config.toml
head_dim = 64
init_std_down = 0.00593
max_seq_len = 1024
MLP neurons of a small language model. Each row is named by its layer, matrix (up: input weights) and neuron, and shows model dimensions 256-351. Each number is 128 + 24 x the weight over its row's rms, rounded and kept within 0 to 255. Numbers have three digits each.
A block is one neuron, or neurons of one layer that tend to fire together. After each block is what it responds to, as a language model described it from the Wikipedia text at the highest values.

L5.up4:133114105110159140127147137115132103152075149134152158129145146117108120103154158149140143124099134105091124131140082139111149096101149104134130059138181099179147145153107138126141105094082115140135113115141104101113105157157137107150156112129093137152123163112091177135149137098075134120
L5.up207:143114081156115122140083120098171132159148175173160097167093135109102138068124149144134108124127149092123115134114157079092133140124117122125120126116133092166147136166100125145126124130106095119139105109104121080117091160152133162153117121127131112133158146140116142109093122116140126172
L5.up360:169131102131123116172151141114110163111133140093145106139111132122123095132117119125105111150170171133131090152124172095104123091143109100137143096135126105123127120101121105130140059129142103161095144082085122143152120128166135123132160129144134102146128137127090142140193134111107106147
L5.up601:186129076159162130130128148084123145131092184144173128108115140119120090115121155148138122167114135118111075112093160113084140102120123125097134098145113152142154114155116150138145074101128123180153124084096094124164116113163113107107127116140137116116178153118090116163110118105135103122
Description: Sentence-final periods. Periods ending a sentence in Wikipedia prose, including ")." and quote-closing forms, typically before a new sentence starting The, He or In.

L2.up3:150099103148126124163122144106123185148113155171165100108123107115119103127142100122100139118111150139119126152103155155143142106112112124118143099139109080157125100140116152117147105117122118145144157138144102138166088118122139098127102146150108134140121181103094133153140091093127123123
L2.up140:139070102121158137119134154125131103131093160162161109111147127125141149088122120149099158074106151129143105096118156143114122124112151082128154114113150129148129139149120122145144095119121128095110185141128136126157087145143125132151143149150132100148118197119083114091140121139111138121
L2.up441:164106109159144165120124115101139186122117170186151106116136138124129108129155115145095105101084149145118097127080153145113156106112113114129166100151124122174131101114131126116140113101151132147128158109124077116154080144123139127141138146126133138135138185114127104089154070103150142127
L2.up454:170110106114089162151112153113115117129101177142176118130166113131132086153115126164093099088122128135142133129119172108119103119108185129108160100106170093194121130154091154160156086117119145097100173143139111117140103148133104104091132123113082099123140181131073105132128127114101124128
L2.up525:131101112127104117145162147123109168141081174161142145116132134130105115155124116162096096131130104114129091158120157149087144125137138092120145075119138082162150148151115155152173077157116126135143130119124115114184111118156111141137151157141129103144132189092127174122135096132134118103
L2.up694:115168148115077087119197125125107141147149117131091113186112132103115134134149163156121141088105083119120123122146119132142150127143141147160139128136114134090137133136122113107162123101172118137144140155086147137144151128115112127135155168149142101112098138150155128088126158128090133161
L2.up799:141159142118122116153154164121096182106075126156175117100095139101106089131126150118129090129123088107118119142142152151148148071157130095128125125151132117127131117162095181131171096141180137140114142120110120086144126123135109116126150144151113137158156132099143139145119111159141105105
L2.up1082:134146131119128126105169141125066168099138146116150110079118145126107103183158131131135082074124110099170128146147130139144117113109148121127130088160159148136126153125137162172184097174150125120144167122102146105147096115129120131128160144136094156164146145098135171096156132112115106126
L2.up1115:145098133146090107112129156113123136112120171124161125118129124111115107125110100133123145068144132129124054139116140123139109105132157109120158122094154101184143106140112153148138057105162135122104181130108082156155106143123103131151157127162118125127118164128097126127097116127110117156
L2.up1178:154117125116128153153123094090155158099121164151162082100100135126133089097167111140105116145127150109110091147099121127120144110122086112136147106168130080127151085136110134125155122127133096119162158129129112111130119133135167096113108162136134137136153160144105121120120062110187172106
L2.up1280:136137120148105127122131165098115153141069189161173138113152113105093126115137155130132109135119102102122129169078167132117124121106161114135143072137150134166137155151110142132177082138102121123144122154144105087149094100142120144150154143122103102178177188108100118150131110132128105072
L2.up1337:140138105126132148147161149128094151118136104128160095139075158079123113096161137132121137135160107090101129165163111099089141124114128120155152108169127104155162153146106135131161165089117129108176130138093122100129118115173125160135131161158148135095156125142111127134179167109139146126
L2.up1368:129114097143130141152135093125129147135100166183146103124136088128106085087127117149134129133138142125091085171082126133109146097123123121122144108123133100187142114142116199126166082131124096131130153132120108130171073116132132109142123134156118148143139165143111128100107077129144138113
L2.up1451:152139105147111117136117115100129149152092081138125109117169119152121120091105122130137123075107161124135123169114169143106128125085171139094133108166122103134140114146128117108161097146145111124126132112127084105115094111138128147159146127139125107131147167145076130124167097097114137129
L2.up1489:143133177143160080140150146115121108124131168139111146127099138130126089123158141131163166162153124110116138121105119089141134143172134132188116123152097130148107102129128148193143154110104135143120131133113157106141099123148140120150112121123116131090108127119124114154107129117104170134
L2.up1522:127123110141091142121119133118090183110063135171155110100132106130126113147094118161143089115109145121158121171112133148128135097104132144134143114152123142161131114144139167119136091142191112121106126122098148125099082149142109119143133125108105102180171192116126146134118128109132114074
Description: Sentence-ending periods. Periods, and sometimes semicolons or colons, that close a sentence mid-paragraph before another sentence, as in "players." or "down." followed by He.

L2.up181:131095147148121155160129136110119145140094131134143141122112131107099129129135121136133106123177085110071107158076136096106141125099130078170134108155154099151160152149113126141126123137135130117118127100097158107110096123125117126152129134133104124146131111144084129146153140118077161079
L2.up196:146131122152093115163142152093141147147097162136138157141097164132100111132126129130131126141148113109133072150129129119120121117129191100154132108144138103116151142117113131148159106116120149085102175131089153124131088093152137097144145152129133134127131130097094138145113116128137159072
L2.up245:104127135146143161183122149118119165117089153131167126154109156127136099100147132158134149138129128132097115171119115108117119106119141108177149101104156134117145162137109156155189109132110158072149138095108121110145103099133125119147150139132101133115145131099086135119167144094120157106
L2.up326:152130149175096115158151142110084140146110086157126155123091109107141105128122169130165086152105123122093070142138149135126106121149174123137138121190120087145153159155132139140142153149124162125096151128101140088123108101157149111122142122134106124139172142097126132130133155120115133125
L2.up500:178131104158119111157126122126101126139105123136166129106116157104114096166141141148129119149174079128086119170115119107134113104128168100134148099156081106158127148143096151194181144135119143130139140105090162074123093126182160115147145128126117106115135166151086143121157130151137122078
L2.up505:149170123148167104188156126102140121148118114121121087127103123097112098108183134177122151147169133099080087148092149139127129127124157125146096085143097113112153108140134171158109123126124147152091088132125145141133105145161138117107116181145099102140158151096126144092156156137134114101
L2.up619:136108118180159111164097100136125123146089149154171135097087125107117113120116114138164103141159114097066125153126125077120152132128129091125120086113121077179138164125087133162152118131133141119110135101124147143128102105163120105124154125149091130136119114135100124128119123118103135139
L2.up638:162123152152063142155163120121089135127112141126121148094134122124072102129143123126175131134136117136084073145100160125084119109122177125136174102153173056150171154124097138104137105105142115126134150129114123141129105156144116120138144154148102107121160128132093125111156133146116155142
L2.up659:164144163163107131150152151132095140158136131163121124103123126128121110128160163144124098142158081135137114137101158107130169104136152119156127102112121094125156107142119127165155112150166147138144165095097150120148112115145107104108125107108119136122136153113100132133135127098162142102
L2.up756:152140163163125127136142118102143116123143138130155130120094128100126117140123138140197112164198141111108092161095148129089128129104160120148184083179126095144140163131115154162136138131115109135094169101103161094151122074146119129154124131138143123111158119098110161125165134157115142085
L2.up1021:152108143134141153159133135120148136148117166147160117088138142103122081157158158127170107123165108113080111150119152100100135135123135103146173070161107101140155115133111104152146112142128159102121143116124129119163111101154108116126143138135101146098138134124097158090162111154115129094
L2.up1241:195133109131145091128142113110107118120110139103161148136169142111120106126121117162161102127188106136089122137123133106163113125101174148156107093126091135126126179150112152187147163118101160120124148166102127131147107103160168143109158126143157132149125131126131139130116149119112108109
L2.up1340:127122126157151149180122125111110144147144144133154137109120119112094103123158145140128110143180106141078109142125120103132142114116144105170153125137129088139151160156088131152154131128123158111114144134126170138159076084116105098126137123096085119127141154111120124124172141146144122104
L2.up1387:165098154120153123161160113131107102114138132151181111084099153086096097110185169127158133149114112131096093158118166116106162090124110097142130101144109117145162191159140142129166150115116134085124161100117165097165131084161140125151189164169123139109135121129130132123146139141141104131
L2.up1423:151096101161144140156140166131131125149085168117165136122120142108100113174174125139110110114161125133083078180091147122115152102147156101165168076125109093174136138126115122164141114139095130113139172110096158132152096108153107093135120165122102132100145162139093105136123144145080101118
L2.up1473:140094144128128147140130154099135142182097159112122157155127133102063103136146169136116142102170107105122076158132135087108120137117120102175147086126133086161138142139117128097142134134091142136121166136136148153114106149165125099118181117142128120116154129135121121116151122136111114109
Description: Name-completing word pieces. Mid-word or final pieces completing proper names and titles in lists such as cast lists, rosters and credits (DiFlor-io, Bast-ian, Hat-field), plus some split ordinary words (c-andid-acy, quant-ify).

L5.up134:134125134089122144128161129127073105149116105124124156123126136105099121131140149127172134130139126096139108130077100128123105105089162162154124103109139103119185195148157162120130145051103136156137128099157105131150101174125138080127121098144108165153127118124165145152146095124116131096
L5.up750:135110118163133109164103181081154076158096148170132100113139121116124103090137139139157136151131154125090146145100119106123118118111124139132141130137126127114143172118145143177091115086112118112149144112159110097103116125168132072149135141173160156143157103148140145140120133130105078078
L5.up931:113089134121147135136135103114115123103145123111101100114171162114132112147159183129151100168184126134057092124122151111096068122097101112164175123092155109120111142163109132155106134115108121116191105136107120102140115153185134129150132135080148127131140170120162130156143121158113093138
L5.up1277:139143089126139137120123140105162103125119132134109119117127142105109110147129158145178111139078094121087086136109123119134130129118151134098114085109103115152136148147126181168113113139075153088138072102130140124136102108111126157159169139120151134094121118138151120114106126155105115110
Description: Table cell numbers. Fires on pipe separators and digits or punctuation inside numbers in Wikipedia tables, e.g. election results, census and league standings: " |", 7,186, 43.

L2.up12:131127151102116110138164157142088124117130150159134135135144182125122122130126134138126119089135098093125124156160103127130139119141180176161100082122146162126148154159122148144132119134162152129108103098152114120138102082164131148094164127135099080131139149097085154114103139117105119102
L2.up133:135168150097096139142165128115099137146155113188143130139131174086120125092170104163145117154113108099094137107161102156120100127109164141152116088127133158081127141173145163142186113157124137115161111132110136108104125089133109129167135183091151158131132132161134142110104107150143130111
L2.up225:162132086172084131159179156142092179127125143135127129143129168071086124141142140134152092156138069114127128162134150143070140117114131105141144114128095125152144160153117183159168063131112134113134139123124177091143114148132113137148148153130131102133137150115112154115140117178113119079
L2.up230:124101140128176144158143084124130105135098120174147120126137160147116120130126138110131089152154148140087090129155143095132168161118149127150125082167095098131097134125137156158148129145122130118145097124126162102145118110136176098143124094142145122074147093111131086171135171078141134112
L2.up249:146125089136122127152125143121097160118149145141132123118146134086067116143140138144134091117125061098106115155102116129130124117149128091165179121137111111130180168194083190160182127129135145113132124075117126088141097133141109121143139171143111103179176141094129121128120138125162131147
L2.up256:130124109139139106158136137121107199137134143168154145119133132120097117109140141117114107105137118108110125146127158157107163093108178121138159094144099135142157159187117128156162094160127169115171180117103168129145115141136078107117154181155106161152145168097146148143147151131122086129
L2.up259:169124085166112092147139113120104166129143155160153165102125132099112083147158142142126111099108103074143106115139142144142134113174135112169131101146155108105157194171129104141168141130144140157132159133107178100166119108139107127117118148124118094176155170112141140105109123176099131125
L2.up362:152134090146120109132151121097101147161112190122137119103100106091101090143148161156180129127084090118107123168154127118092141095138131130141138088140109100163166165168125153153169104118089106138141116137116142099146091129128139115157143175144106126151127148113118152157146106140126120098
L2.up400:155135109127092097147141134117094146138111140173154146105123142096102110098156127116121132140135104117116116118096160126093125096134148106149165117147132140108176176166116166185161133162108152151136175125116153111134100101131113137122152120137141133157171166077108127169136154122106121091
L2.up489:141148108147128130114138116106123151149108175135143123087093124119110123132142167160175108104129106111137097129108152122073102111179160139148125114129150097152160141171132130181155110158131111132123117100117134149164123115106126127153165162133117116141163166097133139116103092171133102141
L2.up543:123142122119131148167160108139091177127132106107133087138113158093098109146153132128147135127112105124105092131120105131117137116165117146150132095139110139160146109153099133170154176154133136112142083104117134081153120132134142114120163175135109131150172140140110123104158124121169130109
L2.up624:178135101151103107138145152171097156147126151122157126102099139099082122150122130124163091118127085091116087141152149120069125141121138083140169096138145146167160139178133150140178120153088145171116153117088163094151086122171126121136151149125097121152158174118137102144106110111133140126
L2.up934:118133089130126120133148140107107173131116152152155124126101123100102135086159122128154106142107103120143113124131141134100122112115121130144119097152120108107159152158131178149172140145127158135122136109117145098174126135142122103168160166166101152183148162072122132162133136108096134141
L2.up1007:150158135150121130140133131103096183123081154156144131086109120083138113117199120140162135131120100109117142125129095179156105110130134119165164092128132116072145152186109099160176149128143164125161136120132154100135144097105122155125122174119167099126138138075136140143119155132123110125
L2.up1139:152135120137069111124135121108089164142094147122147136140132144099109097145140154150133095128129091074123133167132143145072128096152135124112132095148118110189164121151089170147170141160097146119125134117144146102187145119136084148140133140135099102156167167095123135119155106109103102118
L2.up1331:143155100157119120152150129160082197162106169153162130110139132092088119139134153121139132128124095091126122154108156122135124111115140087178132107149090110114130122170095170139181120158117128164128145123110154084167078098149128126174128129130125140161161166088131146135145111137165123105
Description: Generic word continuation. Diffuse, with no clear shared theme. It fires on mid-sentence content words and word pieces that continue a clause, such as significantly, al-gorith-ms and negoti-ations.

L3.up1369:149124099144108139129145154098152178117109169144174148107144086122119102097102128122084110157128146106150074184131147129110129108141128087085142111126147116168154101130107122100152078121143113122127161101100118112131123137127100117133114119128121118133139174129121117166151109156137099137
Description: Sentence-ending punctuation. Periods, and sometimes question marks or closing parentheses, ending a complete prose sentence mid-paragraph before the next sentence, e.g., "community.", "fishing.", "children?".

L2.up26:122107142136100132166148119138104157150120136117132164104107121115114087124121136180165102157136100105100128154136146097077125154139151137160153096160162114143157141139067185125153091119116149144111140128076106133178109113126111101158140117105117100128126119096110160120150126143098141110
L2.up189:137105145154167114155173120089081134164138090119114087090147122129129095102149130133136114143127096097088122125122147130123090142156143136152155096133114093114129136139105104140120112080122143178128124153101127107177139114157131099155163133140121054143140126114136126126143114137153084144
L2.up387:159101139165110176150129122109123136132116120127157144118069118094096100160117152127148085131182144097125094144109103154139095134149128084154153084170131113127154125138125093143139154141157155109092106116112164081157111118135155135130142118128140135133164115126104147153132155143144140105
L2.up432:157117148160128146143101123091079142127090099123174146107094119139077085094114162145153115167156090116105104149092154126104164132110165112148153091164116072131170122129080133119122142146105126104133173115108174115134127113156107101145153135128098141119161127144086122142121132155137138091
L2.up636:139119139117120171139143155088095118150097119134135124108120147108109119156157145140163106134178109139095127143130139105113122125123158092122163103144121123120145138149084124134130136100123150112072136114102169116159095105150117105143167129093099119145154150154088132115144153129113120070
L2.up667:120109164146179127158130139129106164132126114129146129105069154094127100134148126120159108136199123097116091118134141112109106139129167118137141084120130092168144128121096125139139111149124132141124150106068126114129117083128148094124120152130114104125181096126126125106141134145128140092
L2.up901:137162158145099123155134118130095151115130128113136127087090100101105106156157148168158119183113098128101094154109091135083079135149146092150106111157176112124152178150091167166147097149132165154108138140107139083160104096141142121149153132128093123120158117123118145168141122140176124104
L2.up1013:148107140149156136153156156132111147147101140166144152126100167087111106127129161129147104176183127123117095161119152119117123104105141089141173085145121128152148128146112132126178118123114123101136144096077159075160110124165088118136132143127124151129165115150087141129126140124148130115
L2.up1111:150095154133134140130164141095125165158095133103154132105090170110118104117155115154162116129160088106097099162111175078092136132098198114149124099160147094148151162157085108111128145117118164108097154092069156137144142126136096068163173145141108125103120127114113153117153110107122145131
L2.up1127:176115162144153126158124136070092122155119122113142129120058141111108068117146128136153114151133111124084099151127110100090141111123144099119143112173151124151146158117130139141142115139113141097116129128075140071155095139140117082113148117143104151139125123089099148127168153110085094106
L2.up1147:106124107159133131138131133097101132165122132132143137108074143125118092127163149123191121145159088093118088166101121105125137154128158102127172089128118118160178130128104143134174105138145128106109154102079139111119095102129128117177163114122099134120139107125101128118149151120093121105
L2.up1196:117138147188155119151155180082112154119089129114143128098108144125149088144131157151159110130167128128076129147114175128128124132163142115146156123157133110124157148168087130159138120137111180118114126096098158114138093115138109088143144148150103133119130111117111157143162188123148104108
L2.up1264:124120149141145176127134144096090121127117127166125164118112142079108093147140151147178120156144086134125121130103140103106136127113168128150103112141132135126138152156073087151137112145136156098126124117070172075091084097134161106131130151117132136135137103147126167139117125107109133072
L2.up1277:110135133154191099157134103093109121146144145123115117109096110128139131127156138158122154135128140110092107109128143124116126124180143101175143085171115113125129143146104161194115147088074179133062093112122151114147115138140135143123138156126123098091102149129136137134144123130170112112
L2.up1283:146111148153155169175123151109119163149099135131156117114092163104108109135142152136169117148199100122108120127105140090102106129126149133168144094146141087139148134119115131157145128109137168084124180120107166108125117117122137106156149123144088138090144099138107152122120149131102119099
L2.up1384:140148138172129123163130122115120159150100119139135118135090133094128102148149179134118089139180110122117069123129113138105140122147157101153146104148103073148171141156088123121169130167134110096152116083104169097148107105127107115123153114115114112148147137142114160117144121139160141098
Description: Partial word pieces. Word fragments that start or continue a multi-token word, often given names in lists (Brend-an, C-orey, Mar-tha) or Mat-hematical, trust-ee.

L2.up61:125146113154137140117134112097068164109142097141145126121073130140127136152133146121150062127152106140110139175162162174133118134096146120126152110133135155120136145130152120100161164153126143132126145140091117093121105157113102097147149149083131122162166119113129098104155118121148148105
L2.up251:125176122133145075148111089098121156120133108105159098108092123124122109085140158178122131146140126078113142148079115144170160163142151120159122106168165134117153128168090159127154126132103139143143092127129123134118146139139149085154151190099122136132162124077139190140150146127103138113
L2.up269:155142133159204136167120124139081135159117152125155122081179147123114109125143102139195118128141119103118145129130114183148122115137122152139087125119096113094151133147089107166144143172121154128129098082159096088121108152143135103118125092093130142119188092177163118112142116138113153126
L2.up353:092146146146124094150117093103114144144133143155125128113122109110102083089115148181112130156121121130086120126097108106166150125159124137137146134100120112126120153116109178173142136137145139138128118139137150108132133102147082122134111130088135117166110127093134149175140127087131131147
L2.up645:111144106137115140150108133115121167166121122145149102119137168133078130105168153165126135131164165078149091147101120148151158131160116105136106114143103104136141111151091169135168150129136166086173132148136141135095083120145108146172154133101125141111182163144125152145148119093085097111
L2.up758:130151137162116125151138128132116123107118160130146140113143152132099105143170173117154096161141104115108131150091128140111118147130149113137153077161127145144164134169088127175172113129097156170104099122093107101138068110166129120137138133112110134178133156133125140180158124118127122097
L2.up761:129165123132105136106118139131077154177130119110108110077123106110082124116154174142121080151129107120121159135082139130124106124130170099149184084139140164114128182174114138130159128161130109128158162114125154123134103114131091119174172166119131150186156145102128143169131128134135123116
L2.up793:157152130143114104147125126107102162151126138140141131107136157111070082141139177124129104163128049090107114142135117138103114131126168127153135095136138124142162181163107151174174139149095151155149147127118147103150109130149128109125146133134116107147167130096109121137154118149129111126
L2.up814:155079123149142157181160154155163119136126144176108154140097133124133132144150129128167157176156123160105099111134139086092134115094129125141126104175100149148124108121146127135137111117126167127156150144094107107121127119145126130114137122124098110082132085142106113113103123124171150134
L2.up879:137122118138157094123147088075096097164124131150127120112127121141133105154108163147153106136126138109092156166125113179162083110138148096111145139151120188099169137157110133133151125144126127146117104139125122136129075127124105095143150114107111145132124126121160140134121152133162158107
L2.up983:098180147116125106159119130105101150128126148154198118091136151125126099098122158131185115154135096108116125159124111124077111147173146144177131104104130110121120184138091154167179150156137124137112118112102110101168081096159126095152127164098130107141144149123115149135130119126133120101
L2.up1040:151159136161143121100141086096114128169122108118144151070114114103117095163129122151139138131129151114123076134114108181126088141173115128159071124133143089117161106121105121115133125114157151146149092139151156118141124118151115111155164162121120126155194117108154147170125108108161108126
L2.up1087:145152130154123137106125137132063101162129123066123132119134109111089105118141160131148087172147102089085145167098106146115115157119144083157129108118104114120132140179118114162153176169122139117155124101134142107091103130141136147162171138105129122163167150080105130153122152129136126105
L2.up1348:142148133151096118129132110137111110145146154135166105087155137105087120125173179142166110158168098118116122146091126131105113145141118114187122084153128100138144163177092117175188178112067123149142125113122133098125105164151148094155157155094132129173165135151118102177140140151133141115
L2.up1419:141118109167125127134141118157119151147125149116155137097142145099095116095163160121158113125153065104110111132102129146103134112132146134159137090119133081175139144169116119135199132141080157152111133115126148080151098107136127140179150150117122126145169160107098117182120137126151120127
L2.up1531:096136158141108137147127142097139124149133106122164086119120159163145122105115139161145155163114110124140149127064131109106105089209133124168111141131143141108149152147137168137130162096110167165122122147156116119096133087113121098129118144112149088159136098109130106115126157139151130115
Description: Table cell numbers. Numbers, blanks and separators inside wiki tables and stat lists, e.g. goal counts like 0, percentages like 3.36%, list dashes.

L3.up1300:150165093125105150141143148106116133107116145135133123132109108113120095093131135138140097151149089121122079115145127162077161102138158129131116120124164137087175160149098158160169089161114138098154146119120139140150115127152115114116124144131132119188149171133142121142166121086152129070
Description: Function words mid-phrase. Punctuation and function words (commas, of, the, colons) in the middle of a phrase or list, across varied encyclopedic text, e.g. slopes of, into the, Mao,.

L5.up583:136092134158119093136120129129070157149103106120155103131177134114171101097138131103112163152168117123133115110098126119123139114148161074145108127167147116120140068128097173143114109109114115101154171098135139135127083140138148090136174130131122099158145129088106114135131139139094120155
L5.up747:151160108118096086107151139154160126114123119136123132108127153142130082114141148146133117124129130110142122128136136129111163119137129103160135118167120131075164142121144125123148137168165104157117165115091116097143107112133220095117159095098135127107160121099124124112145077109134149103
L5.up894:099149109132146101139098156106098137110136108125161110112139140119133071109159116147100190164132135113113114139106141146060148109155109082170133113176121130127156096104140143097166089128092073137143149116112172129115127073156151135178149100101103120161131118094099123148120133114118144117
L5.up1308:082141142079171127127090114127131160130100137119114093137094128122126142103120140142134110091138085127097097151104165139107116147102129081166135141122108159099133138160137175137150120182116133170127134171150111109163087090121212139146151176118115092119151118152151119160186098103102128130
Description: Prepositions linking noun phrases. Prepositions, mostly "in" and sometimes "of"/"on", after a noun or verb that opens a qualifying phrase, as in "Excellence in Broadcast Journalism", "Professor of Political Economy", "starred in".

L3.up148:162172124162107119156150145130111135132122164124158109138146136139077115094123160126155125163172109113077144113088142112140170119159140159173077104156135114138160165160112137133166136120137122121102130073147123100111138154157091121140114137111106140157161161119182162156143141092126115085
Description: Table cell contents. Pipe separators, blank cells and short numbers inside wiki-style tables of sports stats, election results and scores, such as " |", "0", "4–6".